Part of a small language model's weights: 6943 steps.
MLP neurons of a small language model. Each row is named by its layer, matrix (down: output weights) and neuron, and shows model dimensions 128-255. Each number is 200 + 30 x the weight over its row's rms, rounded and kept within 0 to 999.
After each neuron's rows, "fires before" lists the tokens most often just after its 100 highest values on Wikipedia text that the model never trained on.

L6.down504,187,225,164,168,246,180,185,184,183,201,187,176,222,170,211,174,231,217,220,169,212,243,204,153,170,175,183,228,229,186,218,194,238,254,257,221,183,190,256,219,203,158,206,207,189,184,125,248,192,182,230,198,208,186,159,201,193,196,219,142,221,201,219,206,194,186,269,173,188,180,240,183,291,170,211,153,239,275,150,218,210,219,209,215,207,212,155,238,164,206,185,253,203,184,182,178,178,201,234,205,200,194,126,257,141,228,197,164,196,203,194,168,190,208,179,163,187,209,168,192,186,243,195,235,207,167,212,233
fires before: " |"

L6.down646,212,206,208,232,166,219,206,214,192,170,154,207,176,231,253,170,95,241,217,221,184,216,169,183,201,163,214,197,199,183,151,197,165,193,219,180,224,280,180,177,226,199,201,190,264,216,217,171,180,191,240,231,185,218,190,207,190,221,243,251,181,164,251,218,207,182,187,221,178,178,141,207,245,208,182,142,222,248,214,181,180,186,225,174,181,209,193,224,215,215,203,202,182,169,205,200,174,186,165,253,234,202,227,130,150,224,241,189,191,203,240,203,210,195,237,211,187,219,240,165,219,252,181,139,243,225,185,212
fires before: " |", " ft)", "-2", " ft"

L18.down1293,155,216,191,194,211,187,183,194,223,176,247,215,182,193,191,177,223,230,214,181,122,252,176,196,184,181,134,244,154,142,194,244,183,135,149,191,208,166,227,169,167,228,239,221,204,190,202,222,186,178,219,167,172,194,248,210,208,147,169,159,189,189,249,215,195,202,225,189,192,182,168,209,198,113,200,254,184,217,204,207,188,186,216,234,212,199,151,243,190,182,177,235,225,196,176,206,213,184,194,218,226,183,252,215,195,150,218,176,229,196,187,172,212,200,213,222,187,217,123,159,173,200,224,213,237,188,199,149
fires before: " as", " to", " for", " from", " in", " of"

L6.down142,237,208,164,199,215,170,215,142,161,199,219,163,212,161,220,226,231,178,210,201,153,241,206,194,195,239,178,209,149,194,196,203,250,184,196,215,153,168,199,166,247,245,193,164,256,166,196,187,216,211,206,195,188,211,256,168,167,216,214,216,156,241,141,211,170,222,192,198,207,183,228,173,230,215,209,211,160,228,260,184,220,164,193,221,214,153,177,246,202,133,188,144,259,171,202,207,240,163,220,115,172,203,230,161,214,174,201,165,198,220,162,198,176,157,213,183,259,182,215,214,166,200,180,235,242,147,174,240
fires before: " |", "\n", " was"

L6.down13,260,266,230,196,301,216,217,189,273,226,199,199,223,178,255,122,146,184,191,170,221,213,268,217,221,226,229,198,159,204,196,198,173,200,173,173,236,213,210,170,218,148,215,212,194,179,194,179,165,203,154,256,207,179,223,219,213,166,239,175,160,219,264,180,156,217,163,234,229,162,163,205,188,186,178,173,145,182,200,170,165,194,244,224,189,194,211,194,138,245,178,203,207,212,210,211,167,200,247,192,195,190,130,228,263,188,207,221,160,203,187,168,242,151,174,266,194,200,249,224,202,191,219,243,145,211,267,195
fires before: "\n", " He", " The", " She", " It"

L6.down555,181,146,193,226,290,218,228,182,199,232,183,165,216,188,249,213,178,249,217,145,155,234,197,183,225,142,142,222,156,220,207,175,160,218,206,234,184,234,221,228,193,201,186,173,206,237,160,188,176,174,154,232,160,220,241,182,121,159,240,174,214,168,198,185,160,228,169,179,166,134,190,155,180,178,160,158,206,234,226,163,179,188,246,188,222,175,164,232,248,149,209,235,230,166,257,182,155,189,242,230,202,229,176,216,179,177,206,163,208,178,237,233,212,184,153,163,147,190,132,191,224,191,218,150,218,195,184,173
fires before: " |", "\n"

L6.down818,269,208,205,195,230,180,188,197,227,179,166,214,220,205,241,212,274,211,236,114,181,267,167,197,198,229,211,141,168,210,199,263,232,175,182,196,212,202,216,208,177,229,192,159,204,206,189,184,227,186,210,217,225,190,222,220,201,184,236,182,190,202,243,207,222,167,230,177,173,195,209,215,223,175,197,191,162,220,153,206,208,195,224,201,164,152,222,254,241,185,152,178,199,192,196,185,215,232,160,221,216,183,172,196,197,220,191,218,201,209,215,191,190,204,175,227,139,159,122,190,215,181,229,159,197,177,237,216
fires before: " |"

L6.down1208,218,215,188,176,171,220,229,187,247,214,155,184,239,191,194,178,223,156,210,199,238,239,241,175,230,172,230,221,148,188,201,193,178,155,181,237,202,201,207,214,216,182,167,218,246,158,207,198,179,221,183,201,201,170,221,208,193,200,269,157,203,193,149,205,206,132,145,211,175,179,236,211,199,165,228,172,165,187,199,148,203,149,137,179,163,214,204,210,207,236,193,199,208,144,170,173,232,179,165,206,187,197,139,148,187,190,197,199,249,236,217,177,183,220,220,201,237,142,244,201,185,220,229,222,201,195,215,206
fires before: "\n", " ", " The"

L20.down151,190,185,200,236,252,145,191,176,256,177,244,251,196,206,194,246,174,188,184,189,166,200,253,239,175,208,214,179,212,214,165,176,218,151,203,196,220,200,216,212,179,169,195,189,220,184,220,233,190,207,160,164,241,221,172,253,182,246,214,200,248,193,209,223,212,125,185,209,237,216,220,175,194,169,176,224,222,241,193,148,206,224,199,236,234,120,164,160,229,248,172,153,181,163,167,215,178,191,175,138,130,218,202,170,259,223,194,221,213,222,207,168,202,195,306,201,162,209,232,189,217,223,209,210,195,197,194,173
fires before: " to", " on"

L13.down456,231,190,236,202,202,203,195,232,185,232,152,178,167,197,202,219,233,231,212,190,164,207,181,202,248,243,174,225,174,181,209,200,181,187,181,230,224,180,251,215,160,229,189,224,212,208,237,227,201,222,213,245,166,203,234,235,253,164,182,187,198,176,198,207,232,202,215,142,177,168,215,221,183,182,226,172,254,270,161,260,178,140,211,192,214,220,215,206,249,225,217,176,208,205,230,265,201,203,255,216,201,212,208,172,186,167,206,222,171,217,186,224,217,204,217,231,223,189,230,204,205,265,214,117,204,188,234,136
fires before: " |", " Candidate", " 2", " Silver", " 3", " Total"

L6.down397,232,198,219,199,225,218,197,133,193,190,186,183,247,149,242,217,237,168,249,125,206,236,186,186,218,237,264,211,188,202,154,218,197,200,187,220,186,233,203,174,199,226,153,187,171,225,150,229,233,164,196,171,217,177,157,186,194,198,178,167,181,232,179,212,256,222,198,250,180,211,201,205,234,172,140,183,220,212,171,185,221,205,195,232,239,171,192,195,226,193,160,199,231,158,181,163,206,183,188,263,211,172,175,191,246,245,222,231,217,203,193,136,120,200,211,184,150,247,204,216,179,186,155,214,162,186,203,194
fires before: " |", " 18,"

L6.down444,161,199,156,241,203,211,188,253,225,201,152,196,245,190,194,216,188,179,213,191,191,210,224,144,193,128,249,235,187,185,170,117,188,187,190,200,162,127,207,211,169,139,167,194,233,227,161,176,229,204,231,195,185,160,191,180,159,253,242,200,197,145,195,215,231,197,227,198,207,153,165,200,217,162,205,219,179,177,227,210,217,217,193,212,203,181,180,223,218,153,216,195,222,200,193,198,172,207,194,220,186,175,223,176,151,242,206,183,203,255,204,252,193,226,137,189,166,198,256,207,219,183,172,148,173,205,204,207
fires before: "\n", " ", " Report", " 2–1"

L6.down538,272,230,235,150,173,209,226,223,214,202,220,194,271,228,184,175,169,157,187,204,243,188,216,196,214,289,210,207,194,240,159,225,194,162,149,202,168,143,197,189,214,203,150,163,241,184,206,94,198,180,217,217,180,200,175,218,249,191,217,250,172,183,246,225,163,169,185,247,194,224,212,225,201,199,212,186,174,203,208,241,155,238,235,210,212,195,218,222,150,239,191,220,232,182,234,144,214,227,208,203,221,176,195,199,218,205,168,234,172,227,191,207,210,194,250,213,246,210,233,237,223,232,194,229,156,196,175,238
fires before: " the", " a", " he", " they", " it"

L18.down1158,225,168,186,210,261,151,195,185,217,148,208,172,222,221,227,192,183,208,204,199,199,222,229,204,241,162,227,228,217,256,196,191,221,243,142,171,194,174,135,206,179,199,181,137,186,220,160,206,222,167,203,175,212,184,217,174,203,195,232,206,208,197,170,194,163,167,183,258,219,198,199,180,184,230,203,223,156,184,160,199,191,181,229,208,172,205,172,202,218,162,204,221,206,184,110,195,200,167,214,210,230,206,72,169,179,264,230,183,199,223,166,157,198,201,184,246,196,148,249,213,206,201,233,205,176,249,246,238
fires before: "-", "',", "'", "\n"

L13.down1020,183,227,193,195,263,189,217,209,207,276,186,271,211,219,171,152,264,235,222,185,161,250,176,215,173,244,148,239,239,191,186,181,155,223,220,223,149,249,217,191,196,212,176,236,187,183,200,192,234,249,237,200,210,153,204,209,182,241,184,154,208,241,219,202,263,289,208,198,176,171,163,212,184,245,218,219,189,202,219,177,162,183,155,222,185,183,273,174,193,186,189,210,224,230,239,195,184,196,187,263,254,187,225,216,172,249,189,200,220,198,199,236,173,176,213,177,226,211,163,167,229,226,216,181,257,203,206,230
fires before: "\n", "|", " at"

L6.down1476,182,207,162,210,241,198,203,134,187,144,211,212,226,193,255,239,201,248,197,248,203,193,196,219,214,212,252,166,269,131,189,248,239,231,184,246,198,198,181,225,220,162,240,182,145,217,164,183,200,225,253,162,228,220,151,196,195,226,212,198,161,219,165,229,194,167,190,205,197,198,229,228,227,186,223,166,227,194,189,164,239,201,217,218,162,220,207,230,130,223,173,259,190,182,195,235,143,200,133,245,174,146,181,160,255,219,191,191,226,247,168,226,178,196,199,232,264,158,148,117,195,181,191,229,236,246,188,172
fires before: "\n"

L6.down1420,209,188,249,137,219,171,185,253,213,179,178,205,192,209,199,202,201,217,137,258,239,164,200,232,183,172,219,204,249,220,218,231,254,162,230,177,157,216,241,192,252,198,158,151,201,147,205,217,188,222,187,245,235,213,216,207,246,173,238,155,185,178,226,190,172,170,189,197,169,230,189,237,244,208,202,205,253,136,202,211,242,234,181,189,172,104,173,137,229,156,181,187,246,212,210,185,196,254,129,222,155,156,211,241,176,212,207,236,202,187,181,229,249,236,217,173,230,203,177,171,218,183,233,187,157,170,214,208
fires before: " |", " L", " GA", " GD", " D"

L6.down39,187,201,166,197,208,216,188,211,203,178,194,206,192,238,174,198,183,200,229,215,233,163,139,145,200,178,236,161,200,212,189,200,229,174,201,205,149,194,193,223,172,148,221,198,218,218,176,236,195,203,205,220,199,233,140,179,136,187,175,236,225,164,220,221,193,216,193,176,133,144,188,232,220,202,221,210,197,203,214,220,204,241,239,197,176,234,237,232,167,229,210,192,173,238,149,193,189,219,175,201,236,223,199,192,244,253,283,220,156,179,190,187,202,204,206,217,217,175,229,163,252,175,248,219,204,215,182,228
fires before: " ", "\n"

L20.down228,194,200,203,217,306,198,200,148,228,203,201,161,204,225,203,215,194,183,207,167,193,209,179,174,177,190,184,227,196,199,198,234,202,218,188,193,150,223,196,165,195,106,235,135,198,193,200,133,186,234,210,184,222,247,116,215,202,204,263,151,195,238,222,224,222,170,225,181,174,226,220,202,182,201,246,167,225,257,202,156,211,169,218,146,185,153,208,182,199,282,191,216,205,174,171,191,213,214,225,205,130,229,134,252,198,230,237,167,168,185,244,182,203,206,195,202,209,152,197,241,194,205,207,172,154,160,172,214
fires before: " by", " in", " as", " on", " with"

L6.down832,212,201,172,166,147,214,225,129,208,233,215,174,160,163,234,177,185,242,190,259,185,221,230,224,180,197,242,174,160,220,215,210,226,160,213,212,227,141,235,233,202,188,230,234,189,201,179,215,209,260,219,140,208,146,243,181,210,150,199,188,230,182,156,225,151,179,209,207,232,175,216,169,226,195,138,215,141,223,161,210,187,186,208,179,169,209,206,191,162,200,255,182,205,219,251,190,249,188,222,153,230,96,173,207,218,169,152,211,161,222,196,212,198,223,201,189,222,214,215,238,232,237,249,178,200,201,172,234
fires before: " |", "|", "\n", "|---|---|---|", "|---|---|---|---|"

L6.down1522,193,177,213,244,225,187,224,216,177,187,149,217,190,218,236,251,208,191,211,214,203,244,240,168,165,172,186,182,212,183,204,240,248,160,192,194,244,169,234,206,222,183,238,207,225,211,212,207,204,205,218,213,220,160,207,178,178,212,179,215,165,199,213,185,176,188,216,162,180,180,208,197,236,170,191,235,219,229,244,203,261,221,137,216,208,238,173,185,182,235,194,209,224,208,218,212,203,188,216,236,193,171,202,148,116,197,214,219,190,165,232,225,263,126,218,184,169,202,156,221,229,141,176,178,255,166,177,159
fires before: "\n", "-", "|"

L13.down318,230,197,236,207,173,201,206,201,205,244,214,149,223,194,195,252,189,162,216,169,205,196,220,210,235,247,212,191,170,215,205,157,201,161,201,183,174,255,254,204,187,154,170,235,247,177,239,211,237,226,189,149,183,227,220,231,216,215,186,212,216,148,206,216,295,177,180,196,239,202,185,192,251,172,184,212,207,138,200,169,122,231,170,237,228,197,228,186,167,179,192,210,159,169,197,209,194,203,204,204,240,188,186,206,202,155,190,232,230,202,202,200,201,186,203,241,249,183,179,202,235,192,204,158,185,226,183,227
fires before: " to", " of", " in"

L18.down971,227,207,218,160,185,218,219,260,159,177,188,229,169,217,259,183,198,206,220,189,203,139,175,177,170,180,205,210,244,220,125,231,182,172,179,254,222,201,172,205,196,229,239,210,246,229,196,232,249,248,181,237,269,183,173,253,244,229,204,225,162,233,229,152,204,215,167,167,172,177,178,208,156,238,166,157,170,206,224,253,197,211,169,212,194,174,232,170,191,167,159,211,222,242,163,153,206,205,165,206,186,149,231,193,111,216,155,174,167,233,175,224,176,235,255,216,221,198,206,201,260,235,174,200,203,232,207,206
fires before: " |", "==="

L18.down487,205,200,164,166,197,175,182,199,240,191,172,198,204,205,221,181,159,224,203,181,222,230,225,141,228,230,203,212,176,171,171,166,213,189,228,253,196,217,201,163,209,234,227,207,222,207,215,179,239,189,233,217,159,184,205,187,170,186,199,208,210,275,207,181,174,225,176,186,231,228,216,169,229,212,195,149,235,241,190,198,195,255,163,252,182,185,231,168,205,183,218,156,198,164,206,175,239,132,231,159,205,180,183,171,265,213,256,157,214,176,220,280,187,215,209,170,197,164,233,188,176,199,203,183,174,185,220,168
fires before: " and", " in", "\n", "),", " to", ")."

L6.down865,231,202,181,178,207,183,204,178,161,235,208,200,192,185,215,231,185,240,199,208,198,188,202,222,165,206,171,194,281,204,204,245,183,201,229,246,204,215,218,199,237,205,231,213,165,160,206,190,187,233,175,151,207,179,214,189,186,210,184,184,171,182,210,254,199,232,240,207,219,197,211,152,207,234,193,199,218,204,182,161,179,242,143,175,225,219,208,150,180,204,207,206,176,142,165,182,122,210,218,248,220,216,194,230,203,254,148,255,165,184,198,189,203,218,175,162,191,191,191,195,228,189,196,175,170,216,162,165
fires before: "\n", "-"

L6.down215,217,233,219,194,190,184,119,224,200,187,161,269,195,230,210,163,204,145,247,239,246,182,184,168,206,257,229,214,215,193,215,174,190,158,178,208,192,203,196,183,203,203,214,190,204,217,219,184,209,181,226,218,238,179,227,166,210,164,194,241,183,164,170,234,219,225,187,119,208,125,229,180,231,227,205,234,224,232,124,216,187,208,219,163,187,221,251,197,168,188,197,242,186,194,201,210,254,226,276,209,230,223,178,233,156,217,205,160,212,208,198,205,183,201,178,170,209,192,202,221,226,265,247,244,158,174,219,200
fires before: " the", " of"

L6.down1299,154,217,186,218,231,184,192,164,199,240,214,207,194,157,172,175,182,182,189,189,221,167,195,170,236,210,189,217,177,257,221,192,164,196,161,201,195,181,247,138,197,116,162,229,207,190,288,245,200,222,201,242,194,247,178,217,182,192,208,187,190,261,253,228,196,261,185,179,257,162,173,201,236,157,212,169,186,206,218,171,198,174,220,192,229,186,206,181,189,236,248,203,242,191,168,188,207,149,207,120,242,190,207,198,248,232,183,217,187,191,168,205,228,176,231,176,180,188,201,189,184,265,225,263,221,212,218,225
fires before: "|", " on"

L18.down584,215,161,225,148,193,165,195,229,196,227,234,225,196,227,179,255,150,203,229,214,187,225,195,249,169,207,211,172,222,180,208,236,213,202,229,208,221,247,264,163,209,175,244,222,226,201,221,209,179,229,153,228,171,127,195,186,192,187,194,260,277,172,227,212,216,201,201,172,204,197,175,259,247,197,153,191,250,183,208,193,249,208,186,241,235,160,169,203,174,176,167,186,116,151,207,228,171,197,225,218,240,207,180,170,238,184,206,160,153,185,217,165,206,195,229,164,191,216,191,202,153,225,268,201,138,229,170,209
fires before: " to"

L6.down1053,173,198,229,183,211,211,184,207,185,218,172,169,172,154,227,222,222,182,212,201,247,124,225,162,184,169,254,249,223,223,208,174,259,191,207,210,180,175,183,156,208,218,212,252,236,149,248,245,170,188,189,204,187,209,202,169,219,154,216,142,162,226,237,193,243,227,220,254,184,160,156,217,201,235,155,158,196,177,225,165,209,217,206,174,222,213,185,191,180,182,197,191,173,189,203,219,139,140,219,205,199,218,213,257,188,187,197,219,197,203,196,163,151,204,187,164,163,154,155,218,210,180,196,184,202,131,186,215
fires before: "\n", " ", " 0;", " 31", " 4"

L18.down1422,179,216,209,188,228,169,226,175,194,200,166,184,199,210,177,277,142,221,239,190,224,186,155,170,225,184,188,246,176,220,220,215,198,139,185,214,201,181,197,198,177,161,169,208,200,209,177,183,181,211,202,205,183,243,163,157,197,192,193,227,222,210,196,220,122,155,207,252,172,158,227,234,245,186,184,164,234,210,216,229,200,207,202,208,160,175,239,198,205,206,278,223,168,166,229,160,190,202,180,203,229,243,176,170,204,147,157,205,166,195,214,145,237,108,172,218,211,185,175,184,170,192,198,213,173,193,162,193
fires before: " |"

L6.down854,193,122,153,130,201,248,195,177,228,219,177,244,172,254,238,247,142,192,169,191,209,242,195,168,214,165,216,202,230,179,224,156,172,222,208,189,229,207,214,235,199,132,175,195,167,257,195,246,197,219,226,198,224,191,172,226,202,228,212,191,179,172,210,196,160,176,188,202,181,170,166,231,221,169,237,135,224,219,154,167,235,228,250,189,232,204,169,179,222,211,207,202,229,160,159,204,207,210,208,197,151,200,144,144,207,190,285,215,180,253,177,174,203,251,184,238,172,165,209,156,188,155,217,234,189,202,240,188
fires before: "\n", "-", "|"

L6.down987,207,256,220,221,239,254,200,151,220,226,231,195,227,203,203,208,178,156,235,182,207,202,234,178,226,203,193,213,212,193,190,184,208,146,158,194,184,186,176,225,184,191,184,249,221,221,208,166,183,179,181,192,224,211,193,268,165,259,204,141,169,242,201,214,109,176,149,185,202,158,178,189,172,196,210,215,122,123,184,185,212,166,177,191,205,268,205,200,173,248,215,214,210,214,168,197,182,233,248,187,167,190,69,191,225,183,278,177,182,230,215,158,199,225,148,193,248,205,200,183,149,198,243,194,156,236,230,201
fires before: "\n", " He", " She", " It", " In", " The"

L20.down1128,201,237,242,194,207,201,260,217,163,216,230,177,221,231,238,179,229,208,181,203,197,185,172,204,230,205,173,200,283,170,211,224,189,145,220,200,200,261,232,169,215,198,191,171,211,169,210,182,218,251,160,203,203,199,165,181,130,159,212,224,201,210,214,208,257,228,234,186,175,188,257,161,198,191,215,206,192,189,167,214,166,179,196,178,172,189,196,192,237,218,171,187,168,144,232,232,170,226,233,175,148,204,201,192,156,180,233,257,152,193,206,228,197,249,223,161,191,260,252,207,195,137,205,186,214,207,151,220
fires before: "\n", " of", " to", " for"

L13.down988,226,176,192,217,174,220,207,186,205,168,178,198,166,168,159,181,180,230,142,202,174,240,205,168,263,242,209,245,193,204,260,200,130,180,224,185,190,167,170,216,233,160,203,231,176,213,201,168,176,170,256,180,196,194,228,241,183,157,146,195,227,222,237,179,178,235,135,169,187,176,201,188,186,170,240,223,173,177,246,198,224,170,159,180,215,192,208,238,211,202,179,219,233,208,241,216,219,156,265,158,193,210,164,178,225,170,200,258,266,190,201,183,167,179,219,199,191,209,250,253,176,166,213,243,231,146,193,197
fires before: " |", "-3", " year,"

L6.down1007,208,222,198,202,187,202,177,198,235,205,204,228,183,183,245,210,220,225,207,177,238,154,232,158,239,198,205,190,170,200,165,164,176,172,214,255,225,213,261,193,136,189,210,196,176,224,192,223,182,186,233,264,193,205,140,130,236,205,210,173,153,195,281,234,215,172,204,196,143,174,162,201,241,177,160,184,141,183,189,194,236,140,173,152,202,181,254,136,214,170,186,172,185,228,164,205,229,265,210,178,257,162,172,233,177,202,166,170,195,208,181,228,205,196,223,204,242,232,227,258,142,198,138,220,208,253,226,195
fires before: " |", " of", " to"

L6.down969,243,208,220,235,202,229,237,186,211,247,174,192,191,157,198,242,214,143,184,172,197,180,220,266,224,221,192,169,191,243,165,198,178,221,176,204,208,182,197,202,219,207,238,215,126,193,217,220,186,204,258,237,184,210,181,173,194,221,194,222,196,191,235,204,232,164,180,169,171,170,212,218,161,204,254,190,240,192,194,194,218,233,201,205,193,208,184,190,254,251,161,174,201,199,171,165,177,205,241,229,210,181,163,208,164,218,197,177,175,190,219,234,208,151,199,257,205,199,214,271,216,222,257,213,185,201,237,189
fires before: "\n", " as"

L18.down268,189,197,221,228,159,177,225,212,172,179,173,154,164,178,171,210,221,205,219,196,179,177,210,207,199,163,126,211,204,189,151,229,194,199,163,228,198,178,120,187,212,209,180,219,239,263,174,172,234,145,187,169,202,213,255,220,200,216,160,174,157,178,179,213,156,216,166,240,227,211,213,168,175,218,229,195,199,155,221,234,222,157,209,156,231,172,208,214,231,197,188,200,229,190,218,219,206,225,199,206,224,208,111,153,191,177,247,212,185,185,186,200,232,205,197,285,209,174,180,223,254,232,261,196,238,220,211,224
fires before: "-", "\n", " film", " episodes", " |"

L18.down445,212,249,222,204,234,213,204,218,204,203,193,177,188,231,174,207,151,239,217,160,203,185,203,211,205,293,203,137,219,241,177,171,219,171,193,193,187,172,208,179,214,247,195,202,176,237,213,219,234,177,174,169,188,181,177,195,245,178,172,212,190,168,159,187,253,260,206,136,169,201,185,173,191,143,218,252,197,232,191,158,161,220,143,210,200,192,213,212,223,140,204,217,214,170,165,188,188,250,224,166,180,220,243,163,191,214,197,183,200,217,171,209,242,187,207,207,192,167,180,171,173,163,189,187,180,193,192,147
fires before: " of"

L6.down551,159,205,198,189,199,188,195,188,159,155,235,172,222,169,251,201,185,218,208,190,147,146,258,183,232,165,233,221,248,167,122,202,221,209,235,174,191,212,165,183,199,154,227,172,191,268,199,193,187,150,190,208,246,222,163,225,192,190,183,208,141,199,145,243,179,190,202,175,191,210,187,195,221,173,199,195,208,232,196,224,181,184,219,206,248,190,245,167,145,217,204,162,206,217,177,290,86,206,177,163,177,193,180,215,226,199,256,219,226,204,146,172,209,157,194,259,181,172,200,193,181,225,213,187,212,239,233,244
fires before: "-", "\n", "|"

L6.down336,259,160,191,201,187,201,195,186,208,198,159,216,220,203,201,154,190,187,184,162,151,222,206,165,197,202,195,240,207,243,151,156,170,234,253,204,186,222,243,219,184,126,195,186,242,207,175,228,159,172,169,211,162,199,225,237,203,185,256,228,155,231,187,205,232,195,185,173,221,170,202,247,177,180,264,188,177,254,160,190,214,162,166,213,195,174,201,219,168,236,233,219,178,172,166,200,169,173,181,214,224,171,219,182,164,192,222,165,233,193,172,175,168,159,210,180,185,147,258,153,242,152,209,227,241,150,157,200
fires before: " |", ";", "\n", "–75"

L6.down582,221,193,144,222,209,249,217,186,131,223,173,177,195,212,221,190,180,217,182,162,221,242,193,235,223,204,191,196,202,164,221,196,194,157,214,247,219,171,219,285,216,165,191,204,185,193,216,242,174,180,223,215,159,190,229,213,209,169,236,222,221,196,198,201,148,193,229,208,218,157,247,186,177,231,202,199,172,223,225,166,158,234,144,226,205,215,191,157,295,203,195,166,246,205,209,201,177,193,226,167,182,187,210,186,198,249,191,243,200,244,233,197,221,192,154,165,231,227,179,233,209,210,180,219,167,176,198,206
fires before: " |", " NM", "\n", "44", ";"

L20.down1222,163,181,176,254,239,218,197,178,177,156,173,161,176,221,243,203,202,225,224,132,242,261,236,212,240,183,175,274,200,228,198,196,226,200,206,193,219,208,188,199,173,155,224,206,180,196,223,214,153,124,230,224,200,199,194,168,235,194,200,208,173,186,222,161,207,197,198,228,177,211,152,190,250,238,218,182,219,225,231,197,223,226,185,220,208,243,232,188,195,224,207,229,248,224,169,156,189,203,212,194,229,195,110,162,189,221,151,257,274,191,177,158,191,236,232,196,214,164,262,194,254,223,190,200,267,203,217,191
fires before: " of", " and", "\n"

L13.down552,197,160,217,150,206,182,158,234,163,194,234,195,259,236,213,178,214,221,233,174,191,154,207,215,141,196,163,205,159,159,177,163,168,210,248,207,199,214,269,170,233,123,183,184,215,248,187,165,275,184,186,191,189,225,167,155,190,193,250,240,176,207,211,198,163,249,207,196,195,133,245,191,201,158,233,235,222,210,171,141,227,170,235,235,190,240,153,186,174,208,186,220,165,142,202,209,214,190,219,144,234,157,259,225,229,255,172,212,219,196,213,192,218,196,216,244,181,190,181,228,215,193,209,249,174,170,248,197
fires before: " ", " the"

L6.down837,190,266,207,221,188,204,189,129,220,181,241,197,206,193,188,184,204,202,231,231,222,197,208,203,202,165,168,184,212,176,236,200,177,216,220,242,206,206,205,266,135,164,255,161,190,222,246,200,196,185,209,165,219,217,170,215,177,218,202,192,197,203,255,163,240,248,183,213,173,188,211,241,212,177,266,231,205,138,233,239,191,208,162,238,182,268,213,183,216,195,208,199,227,216,196,262,200,182,183,202,225,159,142,180,202,244,160,171,200,203,218,172,194,177,189,209,232,200,198,158,175,162,233,214,200,237,204,253
fires before: "|", "\n", "|---|---|---|---|---|---|"

L20.down887,210,165,198,225,349,190,189,158,214,272,204,283,254,218,195,206,242,182,108,125,194,224,166,190,222,225,174,204,175,166,168,224,168,185,179,200,203,223,217,234,185,243,237,200,193,222,200,143,214,227,188,145,161,160,153,237,211,198,211,212,205,224,220,167,167,198,216,207,163,224,238,159,239,210,218,210,246,181,174,211,194,135,190,239,237,200,232,222,186,191,257,206,181,176,150,233,168,202,202,205,213,201,202,196,165,199,199,180,249,189,221,226,190,236,164,176,218,138,229,241,197,189,175,179,209,171,237,162
fires before: "\n"

L18.down883,138,211,243,226,165,149,252,212,212,164,199,174,208,206,185,205,169,222,192,196,169,148,204,168,210,130,223,184,161,240,274,210,154,164,217,173,167,178,156,218,202,214,191,183,233,223,200,190,182,178,176,191,223,191,226,156,182,251,220,154,245,184,181,173,203,234,241,214,169,196,168,201,189,186,175,211,194,158,205,149,171,171,191,135,193,178,190,209,205,210,206,191,196,209,223,162,242,151,202,191,158,200,201,158,209,190,156,225,203,187,207,230,185,199,184,182,194,186,228,162,177,241,195,204,152,205,205,197
fires before: " |"

L6.down1486,189,273,179,209,209,240,184,182,229,184,265,199,240,202,173,173,205,212,245,188,164,164,210,233,186,206,222,170,212,193,224,217,224,185,221,231,162,168,170,229,191,241,264,167,208,191,218,195,195,229,178,168,180,187,181,234,246,188,213,200,137,204,186,214,179,270,251,143,178,238,167,150,202,179,213,139,209,230,218,185,163,221,206,277,221,205,191,184,175,212,196,207,244,200,164,219,169,176,224,190,175,206,189,187,219,245,184,220,217,167,216,201,176,161,126,206,190,186,200,217,179,155,216,248,258,246,152,193
fires before: "\n", "-", "|"